config = dict(
    n_kv_head=6,
    head_dim=32,
    d_mlp=384,
    norm='rmsnorm',
    norm_place='pre',
    rope_fraction=1.0,
    qk_norm=False,
    parallel_block=False,
    init='uniform',
    init_std_o=0.0,
    lr=0.00104,
    weight_decay=0.094,
    grad_clip=1.0,
    steps=12208,
)
MLP neurons of a small language model. Each row is named by its layer, matrix (gate and up: input weights) and neuron, and shows model dimensions 64-159. Each number is 500 + 40 x the weight over its row's rms, rounded and kept within 0 to 999. Numbers have three digits each. A neuron's up and down rows have the sign that makes its largest values positive.
After each neuron's rows, "fires in" lists the words (lower case) most often at its 100 highest values on Wikipedia text that the model never trained on.

L11.gate143:395509543518492496523439599526601506505478586549496435461460490480474470460500570451563517427514469488467598508564388530461469474459443535566530500479502501526487527491517555500452475452426435580483546488544503505493528405439424537450428458505534515500578532533520473520491446537548503450
L11.up143:498557584542592531566529482478529557496483493453551520460476523534545579465508539569540479526476543503489514549469434503517513463452559503512496494489446553468556450452431471472562465460582449497485474519467460528462456478508443524468578470469449601498498522534488511469486521524515544503
fires in: "of", "and", "for", "at", "the"

L9.gate241:498507481545444514583533488409471525522543496466480494477524524468429428438572487538510508503556518479447524575586453486462507433533513461483561495542492426508491509520511468501462560497530434541500519632459531403563537438474477488484498554486498480568501493455552508483447465537479516508
L9.up241:476520537520471505540516476458474528451489533498483458509542438531475474413519501562537467452532517518487506531578493514441560459514462441475521553490502433527543505485438513473535510421565452501523444520558489461480559504466430548519473542459511499494496481473521504524409485505531507523
fires in: "social", "society", "sound", "soviet", "solid", "so"

L4.gate215:480519474575519479566444518584436499457441464543526579529522402532471605487481422503488521531426518547555515489498489577467506576512507473463490507459482461481426555447515465604559536506542562482507523469501437491496566535513433588528408476462511482514598458507498506481480438512532497464
L4.up215:533489486455487497459567542513528448547465462438579566501500416538475545494460532549441538453560533562543459453527530537434482475471566494497449440531518511414454586453474434534483471425569573499547533461480502427523552475572495444565415490502478435501480469472456465445446483495517494501
fires in: "only", "tv", "first", "then", "initially"

L4.gate22:546491457482523548513501496487547501497482467509503542438470474506506500496499408409386530507496557452532487487440477480409478458528530541535445446470556482474440533475455484472465581413462479538517509509439493410496579501484499529498540458463533487516515484522553489436533510472471473485
L4.up22:508515509482458546517463467495491512563473488447471568493516497476473459485508546453502426419510505458533465569566558479425541544580561545452485469491478477527491546526507521552541556584517510532525445460465488541592511383435465457539514521492559493501507531491473515520434508499596476536
fires in: "of", "both", "fourth", "secretary"

L3.gate113:450509543541463478518471512538427469432456522526455543459508470485504504485469539507454510478496457553540462481501476526604509422529517545401435447436470498446525470469540456535544477548478465507443525510489541477504477439425538519509500508502543444492547496435543419537506499463473500503
L3.up113:475432555499530537460467550513529575513459477482493531518566488520480532441507534492496450558484502480462491451529498493457492464499520454427528525434466526494455482479483551594522493527518487465468509497514511504467517531492507426591509493460545496477500465558519448542476448509522510466
fires in: "united", "first", "central"

L11.gate351:415540559548398468496537571532553469499522533495522518507506432595479484520484452553505560491535468521457550517603526483545558510537535588491537538452575471507541527527572496500555540457532475412527522532436448515524503464467533488530479470448506510432563537529517505482497533499477494418
L11.up351:482489504518519496571368531493451500567422478478491547503494523526521479471526555549489500484539423571463456539522499554525447505495492542503540501500517521458531469472494563528449503491522544516590495536483549447432525484566495501452488568498441509531537442477560458454491559538494415521
fires in: "he", "she", "his"

L4.gate336:434499437499444519507511479468457461561536503531531531464457459455456526515422449474518539518493555509427496505506498490529510459502430501510602485436449452530409497510438534544510567510448459468500491505498486496524494444473490462562514475478535549536412541462567510501514510481516503470
L4.up336:538524517444524452501497520460496499462507521520541480504512496410483470588551477500547546569441512555422517470516449519481500492507533475545523494444486496432519515539474517493552463500488570493540452523500508481448492532498417472528458515526547525569536508574556559594471504423510520528
fires in: "social", "second", "society", "associated"

L5.gate348:509515468516468518471483553434491464464508438500559456490547470475477476458541472461480552530527510502516528482497456547541484505533494426551471561451459502492572563509451480506482490478502551496518510491515463503547551408489467513491519495427500489420447500437510491545527534463446510388
L5.up348:557514507498456435486471571494497519523475471447427487451539473516511461512522445572522470564527491532475490523457505549561482536547451508576458503581509487476606509504516529573487476451535451488525549407511520463511487498467446490466497459443508412506526480533475496444594486470468530428
fires in: "8", "9", "7", "6", "2"

L9.gate131:490517544465502467444490464486517491537466522512554500491536440525501551526498489534514493492473568541487532471496465604499533537484479432498455498531529435462529505527498571493468560422464491522468519551495468423484463459474500469437459449493516494554533469519468510520483474515473476450
L9.up131:492455594517482513442487511505487465556514490438579505486480487507565512463572558523527465513493500554576410531505525496550460509494537465449460558531526458486418580479500548557470540505455541498433500527483490532535519469417484436538432482492493481537529496448510570537526531524510520485
fires in: "first", "now", "only", "either"

L8.gate264:507540495566516594464499470426572442462445622472510424449487587523552454509540526453547461511537476463569489471531503521494505548477463491448506508500504504520503505521456492574469530501463593483489525479545541515438461452476546473538552496488485495514532483454434496477504488533456491524
L8.up264:520567546571488489521460573517553466590429493540547549430471496514498454473553437495534492513561525485497528471522458533512522535513493492521476536497506539541470429541528523592425545514496584524536567475501517520484481475503554523517540439475531476521515408477484552411492466488516482433
fires in: "it", "s", "next", "what", "such", "this"

L9.gate148:576482535506507510514478479489453519537501440554490452525498471489524491435419489495508502464477486498484544473516500513465407512512524486519495434506432530453543485519501547480525479526492406539553488545495477493492512468452471472516517441500498410546474509618568485505562477500501529601
L9.up148:477492514535535516614499506539481479477468469492522517488484473485535453537549483502496502482491471469488488535546453507477516506496474522496520542533508477548546484581397523517495422511519436509530606515495520565500444447512451524496478519518423418487486442541545580410526505516511488523
fires in: "of", "appointed", "cross", "from", "chosen", "crosshair"

L11.gate192:513571558545463523459516499449522528505476531484447510471553471440479461492483548558566490505519515533498497446453612468536514486464448454525512519500518475507445533592576553465507564488495501566530478413455463469432437500432516502472513532446554466534514515447447529510506524475608455494
L11.up192:525502493505542553472482486436527498450494510494457535487387540512498478531457446501533482494534505574504457465462461515475498478464554501481472408526498479535472462553540475534476570518415544513506482445445509431521459496571533523429518461479498497480490484453463495489528539531513532474
fires in: "it", "if", "how", "what", "solid", "social"

L11.gate273:468528522522485456583503493501512491519480495478472483437435483499469473520454497457488465441444479522534552507559450444547531480502499492503490459514535537431513496449504551517476478516497433533488488465528582553484551440539480403529441436494523481486487558547495435472541594435526503489
L11.up273:517448564450457463481494517525521503455573465551594475565465581442547561477497503504461455441473466463436499559553519545515492514484485523509513529524437567530495497496471462547492463523521528507465553462463541486450409492521469556469455486505450510524514515503591515510524545525471451503
fires in: "of", "distinguished", "for"

L12.gate174:582515500568525481530516579491518542526501503446565518504493520428520542489427503514555496500470437515540489512495521485498513507462504445488611494492518491561429533490505465573502570496474456490484529459410518445524471459490466592455490536519570508432455530440473493448515496464502508518
L12.up174:445525514558575544534475466508523474518426531467548590438499454460533483543419532495459558561518442471523498538528529494514493516521478488544571452570513398589467528506437490455545593530523457503467516503533447538556467513461508410519469483524492504522508481503508507492467538583460465489
fires in: "has", "had", "having"

L5.gate50:426564531506473473514478429504501462533518573458466483460482529504488489548460524494490459478504472472498446495463560554498438484512525527528521568503539563446464527523551560499532470514569521523557515518575507528512576521463484520498453501529518544464475493482558473496495416483571404501
L5.up50:491504464497420442420456532443513487510445548481485452554489498461532519578570558498568535579495507488505551468499442593589543539500479585516506546544440444536473465559512481511509433461506541505450453517501523481499491549482492509498515524529494516463405470563541533501486538494494568530
fires in: "on"

L3.gate223:562596454525493421490559504499541489459542475511456544441468541537528557507476461493503498537464494533486512452460498569520507471483505508554503593494460488445482420486449517551474516456511540546452428583483456553480528495520541528530449402476398553533445506464520509529521549491553502492
L3.up223:536473528509441565506491480546503495471525471451474480509481515547516512430470540524522503657517580465532524501512523531478509515577468501494577542493524483520438473520488536485479546442471465514453483575483487553537548411476535541508486471482500493509462549455508540549575431527472532534
fires in: "goodyear", "manager", "food", "government", "good", "management"

L5.gate196:509548535512484566537485525493524504465515528521450521525574525519481484443474440475537513483497528464499468528422533538447497523533524529505504561458447458499509470531544509496507548462488485517422497466544469499429485539524466494547531414584533455466518526513496465517469518449531555479
L5.up196:467490566538539471513556469501549489528491525508532547545532470598497518515502538525562475535497552482468477506506523547546496470534495475408440452513509437413520504479515475475475493543516487452468476495549493465518489530513570468528532430485525512473490475548514440502515483486485473484
fires in: "from", "fleet"

L4.gate371:476500577512446499476488487604502505472506502447514557552430477509435535476495528540463559497522520499557543473464597447491490445496498548515508561503463470524544516529468437466539456442441454437536478501500467559467498466504492474491431476510525516502515457475539442519525431526551508468
L4.up371:484519494484480504494500453558501479564482456530518515450536573475509474467494569544484453531540535511520482554568520524524511374500464490443520569490529481527544506518487497508517556548432545519627571512482514474504512543487499497496460515478555487487489505468564493465559442486458570510
fires in: "also", "such", "known", "same", "first"

L11.gate39:473590510520488481590485538516572516544502458428454511521541562463456421432486506542542435482554435439522579469447504470430501461499455559510492499549492526467392500522487581530479547491449483526463493550466511505545548485449472479478568461427535459551551446585486522458484528499515509494
L11.up39:368467444553484539492483468485521419511462520543464505518417478539485532380501587471435487433457479510493554412493517485562461507493416527458497500521551430578493507471496476430495506485510497494513503468440509622481484523506489496530473478475430519540562488440518470530523490482507436503
fires in: "a", "less"

L5.gate35:531521481453421502562469485545507530504456495501456556509498533558485439466510546412440468523539522501503528473546451593543506569548525510494486455504531443490510526563472489492399579548523500535463513462553526433536467457502483446511423485455590473494457492516544484486496459589448487543
L5.up35:576434563539426470508477477491453478507504539518530423443534470465496479509502428489458544525512466475542502576539532417458440550517503504532518547486511540487442518497534497548455490466503515481463508495476522496448480515521540506500492453473487439547531492504441477501435550483471373471
fires in: "of", "all", "some"

L5.gate147:510505517490450468524573495496476501488424548469448582528493549516462423528493577524514438513568382526549558520495462537521489534471477559495470477501500519485545547556461479491512518494483546487516501454522454519522558450519454522463541498512492484480531454481527507536553502567530481518
L5.up147:473469469519497514524501508509537459434396563480536445471462462521487488546517522550511468560497533565514591557564511469490432552539411503544478520550486443447479567494455485505522535477540493513539510549466511485497432529517562478468509492411478513544461602508445459506492513461428480506
fires in: "part", "party", "parts", "parties", "classic", "particularly"

L11.gate169:565527495539505512456526549568548506500505484418550543465543498446507541491512520509517504417535492463493573583544505477556466513471551493458483450507539441514443502539458517564495533449480437487553472574539508450543499499511489445431427527498553549512540437561522477463537560508519548536
L11.up169:459445490444509538501547431454469480524501462481548549522466517461531550552491455510482501451513515495485448470558447521594485543523506500419533451517513497499516438430505579505530533506547519519495514573569569526485504483551593498476416554509488440434470504539502515427511484463538471528
fires in: "also", "they", "might", "would"

L6.gate351:549549510472539495581458476487496487480494455488433492498453525466536446471548485497491460543504440513494462509551503519506464446505491617490431518451560521486464534478448452534457489483498523464442521473492510507450610530554526518455495412430486413499447456477538578556494488511532466550
L6.up351:507506451501553492528451586574512465606489485578462604481510458424495483473553586448486533423468566487562518539518571432472484467525392528464527533541500507524439527545430512514433570528526526504504489498502448494589498520551489523467500478462494455486528494478486474539419516586519470511
fires in: "a", "of", "years"

L12.gate344:569520495506432555512487611457485528504519501495525567540459475509455518502532544533489445447464544537499512515475537565492539581547412582454531498470572483604423424537433564483496580516533434525496514463496528415523461507522491475458511554538629506440468454510453543548550490517544499502
L12.up344:571558470434374507495486502484501507489534475465485484477497482514487527605478523422488560429458556497553500499443456500551548466581477553441509538558523487528512458520455511465517511592549399549512491481521544540463436534470484540532460566524470533488445427539459577476491531526455487547
fires in: "had", "be", "have", "has"

L4.gate305:462537583555492475527524497450496504561543456467521488515507518453458495463498487441486466520595551567480469445540491455491462492487470538493529536492442472515399540509503501537511465467522443545481545453455461546489522456403492469529501466490493472520523523487495419506476489485543546511
L4.up305:500434446500465542527493524510546434540559520471474457483467492489479525560545446419494462448465458533521532409445516503576493473539515484440533533487489495458452538533503487522489476432471442475499504537486488490477503504473520496524500463545569494519527475481505528427536489471544487528
fires in: "american", "social", "germany", "commercial", "german", "vice"

L11.gate328:528505510506523456530451559515579502572489491508467508506448526438471469460502444480464468478519497457486549507514484416531525467541520563447551475499554468593466529506566540543470561530514489551558513521512507511495465576529501544460433560522488423451505506509515466471539446458475365485
L11.up328:459514424497569437580455482524566464515449434478479506480512423508509472444534553557490532462505527501511544494465467449414534491548437500478520472501465424528456528501396477475436529498471508480488443551484492472480504500496507528461494565549493566563453493572531476538488523510508519509
fires in: "a"

L6.gate86:536519461478575488466533505541537430490467482548463493566476492456513559478535480504458527505528513480524496517510551528571522523481435554503541525487543509431466477485496516481502560527417568461580453507542502572527423478522422582486502481504543416433501383467533479513589448534464459506
L6.up86:492456518404513557491480555542488422521414551506419483489484534396568500517562496515443555508438608493459531463470466502502544547537440457519493580512470467522458465503471503497476478564468456458567460508514538539506519536471473519448515487464472501504418496515504511530489536526536470536
fires in: "on", "once", "above", "leave"

L3.gate221:508566515530441509521538470556538458464516483473469614520465474525511457414438489439502485500470548464558439525427617491531498532493548498457550474518488536520492520490497475569435565539489536492467505546503476518541534483453497478427478502433493448485558523501469509530520545470535509449
L3.up221:523462587442516513478471488537557514531531540494469549454485491520511553469565497439505499489515516560513482470436553425541524497495560557529442517499536515516498548479532499557488515546495476438468478420527480568508537534473545451441490467568454514447497460465510459508508515466573568464
fires in: "they", "there", "once"

L9.gate179:480535459527507493441513493543441515510514498509517433438455524415493442440471504494495530502528545516524503476495515408554462442522461386520596532523502497469474493490464525534570511480497451470522530488565495463434576486489518540454488528510547539492473466480534468444542530428495553509
L9.up179:497583552460549506479440552520519535460484462544568442448541497458521472489462556504489479415474491466529529512473556500437486484494536461426537550455502424522546469483518612508538490567436423519549490561505405433478489518468524483435466529436545572526460489479526522457473542552453503502
fires in: "goodyear", "go", "government", "governor", "goes"

L3.gate185:521478522452506550461504548424528503545534502485459551503500523468461595567435510390545514511484525508485443368523504533485503501456510517463597497472495525521569481537554603504456458413512469520493504416508479504419452560494445490516464506491473550498457547498502467523511500432537577419
L3.up185:505517536473453551444505490479484534513516448490536504516526494475499500513413530488441441552505524464479508462451587500492469428517493509432505583529529415540429493489476594452472531478408531513469487543526510480458477516466487581536455525481508519502475571452516468470527439535491486545
fires in: "goodyear", "government", "however", "governor", "good", "global"

L5.gate192:542500477498507538461471526503446514547514530438547546479462415418486455505512515441499467498438571471495539445458515463476498449463444453453451464483476497473462563457452478470449537560590518512513443578540483457598537513512479481484528467518567490466503474470486497491527507492546526482
L5.up192:563509553509448536540466500504498531526471432497590585572458540536448539506411471488544507417547538522496487562499503453589499515488501474492542524534443512479502533479487482570480520478512436486509491469472416472516427522502523481497459458523511412429444496460520546492492481499562482432
fires in: "they", "then", "once", "too", "originally"

L12.gate347:538523371449464550501434518524499451514516457463577470515548555502534524494545511504471480450552431472489508561444527545504565501492524505581544477441450481486495436507513434484513530518507466460539524498553510537455443509531411405504498459485418546460526466443463450563510470522451402484
L12.up347:442489505462460543504406462499523488577446549584485483543511483524600522552463538496457456469561559522488484546445475543502462566554499472519509504483488456507497536553490515477502542530521497490421559527477435506512504514506489531396483459521472463381474500447485462480484508506510489467
fires in: "as", "became", "was", "coast"

L12.gate319:529486530531468473414509416483547415570542482488452546543434489506485571483535493537454541469466552572500567570485539483520489465480499489475456514571504487545480533497477475555505486520526462553522475430469439490539507461499547526523553480517459433493514521497528444478495556481474440464
L12.up319:438534592489517550452502426499482490512547502511453459497515497453478575502495572498533522502515516485497506496456482486424502449526495545500482532473556528478469556494432479526530538447517495536472475467503454476501533519493473457520554500451484559561486455470564508501532463578480482523
fires in: "out", "north", "him", "southern", "southwest", "northwest"

L3.gate300:501555519449489502507502488521507472425517538484506491498581519483454495473551489440479517428508571455501544489489573501426579550564527553459478539439491440488522503544471396534483522458467529528510528556502487493452502507448435464422477510453499490566516533578506486503501476479492538464
L3.up300:486484447460490501528440439526568476403517533554525511491567459496489390513536511459421499474493526480513551531569552512540495557495579520422395515529529442495498505493431422484469509499451513436466551528465525488526510499483509515553507495485459381479527457555526495488456395439458479532
fires in: "southern", "from", "largest", "modern", "file", "lovers"

L5.gate60:480497468558532485544466576455409453520444546509525515525499471406483495511567516453542555538530520557478566442497538529496545571562534506549530529430500522420520492496519545542482501475491490483452568469488490599472504484454460553495501469476534542534484520517422544489473548516514515462
L5.up60:479503482519544486498497420426435422471480468535500488462494443502499477529505501488489463464517468489444414465450520471458433538545541496458537421539513537428558518478533494507458509472509484567470536500457514446462516452528506477461449494526510434554485436497509507437502517519506449482
fires in: "4", "3", "2", "11", "5", "9"

L5.gate325:518528512474510514421550502514451523511517526484449514473531560528521453497537483500477542540508504499525448540485448547466458459449457485539463499489582497437451498430561534513495540480452506508547569451507445440536470462492509525519439496515478515563462541530495463435515516553515480470
L5.up325:491496519592536452421443539584521499491520490562526544556528478460457440449535499472506461487541479586533502541518478512518469511489477483571547531496469463476483556528481471501438519473478550515501519568436441441447436472560560508451509492498501496474480491537599482500522576555506382452
fires in: "it", "she", "italy", "its"

L5.gate339:443534429492523488477601488538528417509524531503483473478535534528450444475476498487525531449479549455477511457452471509507566491545450517437558542474463493499483541498518410554393467474478515491504534465498406458516529520492516495457554517498511533452487581571524436534499543536478492456
L5.up339:416573463469520545509455512556536511518534546499448462442452457501463450499476545434518463520511477505537535495521474499519578504541461512542458572505501521528488495479566481554485564553492532505490569528501507470542477526441480481571459359437476497443475499455530515509482497512452552472
fires in: "on", "one", "during", "microbesonline"

L6.gate223:539562444445555520416400444456537433463534563439430475522537536550462442541523482439434473555476458509565473526484485492488542533477425503503544473474462513475478470547573522471567521625488489466510512509559515490537477494483490523504531458495516555548489521500574507471456558521533442513
L6.up223:468529456511483512427504511558565477440503552534466505488535507490446494478485574550489512491556475594514505435517554476498524501477536561495496490457571491470463572520517451586456503375533424599411546448484493526476479591489478570448510559528497534504473581497481527441502516477478497462
fires in: "january", "september", "april", "october", "march", "june"

L4.gate369:448493424528502476528527457531521479468501421431505480498473459538481498455419431442510516518479463550538555494519499535562553480559447465533490483493500538474447554543541531523463449569544549517446448588535459434496535486514461510447518485539522506469498557519447487508556532510482462519
L4.up369:497509458451456486589502469497489540453496517440478546476494493484456557471445513451451533472471451524471510575502405589558508471554483525492452511546447499481435513524499546447483463571529515514450479479456499500488561494438472547496566434536521456478539510547540545486496554513438471498
fires in: "of", "historic", "ancient", "agency"

L6.gate307:535544535498445565540543494483507503517485488466475550460515493456474530536486507477514457448465496462474508460499505502503497478551551513539523451440558543545486593514494482549526581534506494549536545417532467506461475511464394514546487499495540473429499444435460534520471489474508531409
L6.up307:517498538464459462491461479523461550527513533437570534591556519450511521477472510500530493506503455560555475539526502492562470501527467465533576556462556501503485524569513538425527438538457481529507518461505517532513538633481397462537496545485523498523495514548462560516468467527528491505
fires in: "made", "appointed", "had", "have", "also", "hispanic"

L3.gate324:452515455471495507476555485520506476505539559471422462420559527425488493532469494517493553539428495485538482433432475528507543532497454523428425536550528542443464463536491532519509518485455464540458536498496493559501558518458419500560471459582486554546514550444484509604479472558464482433
L3.up324:450527433490457454471489437485467493457441482512526447556451472529547424431485460501503545528552496499505524600455442508495571599505548500537554492477513481583574571498516483521490465439539486490511497470484497558501415563454464525510548568469506440464531480566472472547496471456545566527
fires in: "on"

L4.gate47:500521407561486478465565478541489519484524468516490530549453397492455447514478440463477551443457521542446420514505537514561608513509564432482558442493479461484483539565420453489506498513507476549480510493533521411517469540471489487493456521427473462519567528459442467441464500441476482461
L4.up47:506455420537526536572511516552550428513490440445460526514465539550481530544436479516519530576517484470536454478468506443447445519474546580495458473507545460369536520427393548466522480524511489484532522495483547503518520481576489511471495548530501489477476497395551460415525515503437458518
fires in: "after", "college", "constituency", "initially", "cultural"

L6.gate138:550517502528411523494538520524506514527452515514497538450504500460463537460495555462447439502509553564489479449526545464512493567563514518515506519508537462495432560492473462554439548508500502481493448497539514538511448483512439514509527483501529416492522519542479530513498460562524479473
L6.up138:499473483539528453492477561532528487568522538489425551479502488533530538491423523510511470535498629414514543562537499521520561523541490518480551447517519466534451514467472475515488536521576532516490510458467489461456506514503472543515567423476470523507475509430510546531452504507456488524
fires in: "of", "once", "twelve", "december"

L6.gate44:528460472509480474524537489535533500490481458500520517534468478541503425543444498459488507449468504445507508491452479554519571493483448508471539629525491505426517534563589448492436487455375546453519552492533500479501576474491475507439499462453495536424500478444550468580509508491468470476
L6.up44:507495455491434478499436485538412474460496485445504501455490481476550478439475489458457485508483470522541505536423593407519529538520407506505504536555573463507472462457589519591439457511546538542537536504507471582520516535488472494528464470483427448507438539510466482521514535549525592478
fires in: "on", "one", "davis"

L6.gate262:534520515502477508471517447472494484492525542498485513540463519496530587544548477471501577485500537535481603538539524482496495488499551513413446485547508543599554452525480490469554441505556483440493475480566454503472505482459488459511480531422525497525473482479453435526463487523434486543
L6.up262:514543460515552488533450461499509459479539501517513495521612496549410518494574462476530501502518531398546561503527483473452500500548520473425473436511481547514520506535488559473504505599494481590521508576506485507507515461541529455555537498482515517565561490578497486500516487534473518502
fires in: "north", "south", "southern", "southwest", "northwest", "southeast"

L8.gate255:494473464510459492570480471445556440515520465491472495512506478568503533537557505519568499551500525600516462482474528525436543496496554493475528479517514463466435496586510428538472531471479479511532530562507467504490507496543548506434493518484474502560462451479514545389553461490490514427
L8.up255:500484480441548561537487504501485490570482533504378594417472500478511509492591532501516530446482477429505537481572498502531471594462541492500467480548501440488462489536473509585523524535461519540459553500511471465525462487499534480490394507477490556446548471428466439464469561528507507530
fires in: "time", "years", "months", "year", "times", "number"

L3.gate304:532495496542471475509418483551562482464576487526517543537486471492471491475486501465473528478530518517535479543503455449492508576534483451474549503522520502506490508454459508451509542564446475502504497565476544478476480489439475527561460586397428464446552546420506425555546426423519504557
L3.up304:472479441490577475529503500560519468504506557470543413506538494584491506470495577469555504462444516534450455496527494527469475611506540567513475477430578462526550505511480456437549379500485428471508503487515527508502456510495463485510476490461553506494517489543538474492581446465533507512
fires in: "as", "degree", "complex", "competition", "example", "competed"

L6.gate100:460476505447479502555501438483521433538451488517518528462490497497435522559452483485413469476470481438457506569465509470505483510501506468510535479546565509482561475497394525517449535500446501525531503508520435502527582493514456560530474540423480523444562509461538473442479440515486479512
L6.up100:518531419564452495471497550472466519521532487510490509416487488518493583536418465507515439574486491525529464522574486497413427474491463522467501489508458527507467487544436500485511514465490576567541521464560456515450500479534514643471443446472506457541508511481407521483502521529405425495
fires in: "of", "tv"

L5.gate48:569496497525546487545526428477532474490543514427494589541448471459480519552506446472483515513446489471546543555543510518511458534495503515482479482508462530476512476500457442488438518529524515477490506517525481511488522433528497528516527409543587502484539525459577540469519456499478437516
L5.up48:544457467501520487485536459527533472580479565449521464517533411493520540558540426539507515537476491468514482500543458497462528520555476551459518524595436449501409530447512568455469493547489498442527459521511483467535530419530518539503521462484505589464471493524519433536491470473519529528
fires in: "from", "of"

L8.gate4:469492546503439537502472480494459525396514582438445467484477559475522487494555498484529490523532481478583503485526453422492528556516430515527533470536426449554424513543496561534512513488495516528485542550510507459488482538497464417552517525470597472446486545478576486486479510423543468483
L8.up4:494506446515474499468521501477457529485423494523527536496498517450473494514488505540529445488580557493508484460457498470451457535517385521563473444525445461420492536529531555388477462437442489572397574505460449470486517595577524496451544501520498522551419535510542485473454546514482543542
fires in: "january", "october", "september", "april", "november"

L6.gate277:496501486481558516511478512422464504518504523465489539497518556530480484515560476475514511590534537532581464519469531544530495652462512563516558519453533551515487547523471502534570551506515514548475602464533516510493587503476527421524458550497537509510449539507454467500481500552497493446
L6.up277:505466532535549511504497522559508481472535460505474494540493492547488539511515560532498567570576456531520475534468579537560471535444470640469575527490530553497443493492523558474559472472446475595479510533534541532459509546520518523501436488483560427493490523451545526521501518503528499484
fires in: "it", "set", "makes", "guitar", "italy", "but"

L12.gate10:500563515532515539582481540467529515526432529444457468508565488433549449424572517480521447571512502468476505426506543490509526421553477468461566497478505524576493510477497513523462543530533499578495493517498516580565493538526491476513434498463506416560522486426530463476524587498428445509
L12.up10:445506425510480603527472490497565464510523466513532488526459500512501475452478439488572509540463488543468547447517488487444529475472495527474500510450575493525505497504514479532475512523481428518471537454538425492520484550540415555476414495439510483570542443454506459525556478502443472527
fires in: "a", "next", "never"

L9.gate33:402457433501489477493515499469535495482536559497527479467544476447436472482441526382563476407497499545517428527453547504521510478519468416505546506431436508502432516567474425487494551506494485490537491465525454503542454572477538565519470527508523441562550486462452530532535441545519457515
L9.up33:528492553499468458483462502495515495536436488483513544486482471485461524482486477524495520467510457506533446468503513556571488546498485497543567453513550482493463568501524576516514515574473502448473489455504459451454454457552491520466548512493540500392507454521500529535518411577492543510
fires in: "has", "have", "having", "had"

L6.gate352:522488535486495466542484491475552435476496468486551458506487470515535526501477533541512564503459492529477517497438552447471499464440481539476491613423442568432470491441527473492565486545493494498497568523491510542478472530491535476534421450518500462545513473430550483539533398504497485489
L6.up352:503488504515555588434513457472422582466432543516542580509518460522481443525533499547539475473493546458560487515532553473523375449512494485519497461433442576483482516456451494480460524511490525474520527497540490522469531409484521538491549471367586499532474542469436478537530537474571468445
fires in: "first", "second", "third", "same", "next", "title"

L9.gate103:448506499537502509500500570483518485492492484457522587521563424498437487560426485559427427483475530563479507508588434495515539563383463566512516515497487485466501520516487530521542514466494489495577483536484461414545402454485464476461516511453545445457504502459520443492500478457485445450
L9.up103:545504538478465504509533492577489561455500492494473547485509535554435562469555484537540506446506422550449471547550474482487498460423550538518532499474529513483572517545546480494468505456464509457550514503505455481496517468488472464410510592457539453519498468553504519490529568472481490598
fires in: "he", "nation", "response"

L9.gate359:428477449503450512530478510522466491455531541508502504578540568509431493427541548520491474443573509546473533552576532482521538528462443524522533468529523414508506502486477493515552516513469435558506511534519487385492407534506526505549453542480498456510489521475521515470591483549457433494
L9.up359:433462497427530489486494468516457511503494552517553459475590508543496532507573550517479528489542481518450498533529528486523439454456522466518479438467515508494465554465514450457508485539501496477503536491480466408519398522451460523576500547554530457446486531518464406504529518520460507556
fires in: "united", "as"

L4.gate184:427518565535468557562494484481514482493510512534532450499558508515451531498512488444397490516512489528597509429462502495518486485526500453456507508418456442455450542487548533587477565519434491517451449521464494471508571460496496516513530480449530466528510525441406473505515554512517486505
L4.up184:456473475522468422458527480517477547476518525529504546479544446518480522499443428450508449455496478517431472512501445425521566526523526465495451444531478494503543526464589511543465468567570479478458414554476478465548551533442543532539576507514519434494506483519468458537515478517473522506
fires in: "according", "united", "following", "attendance", "available"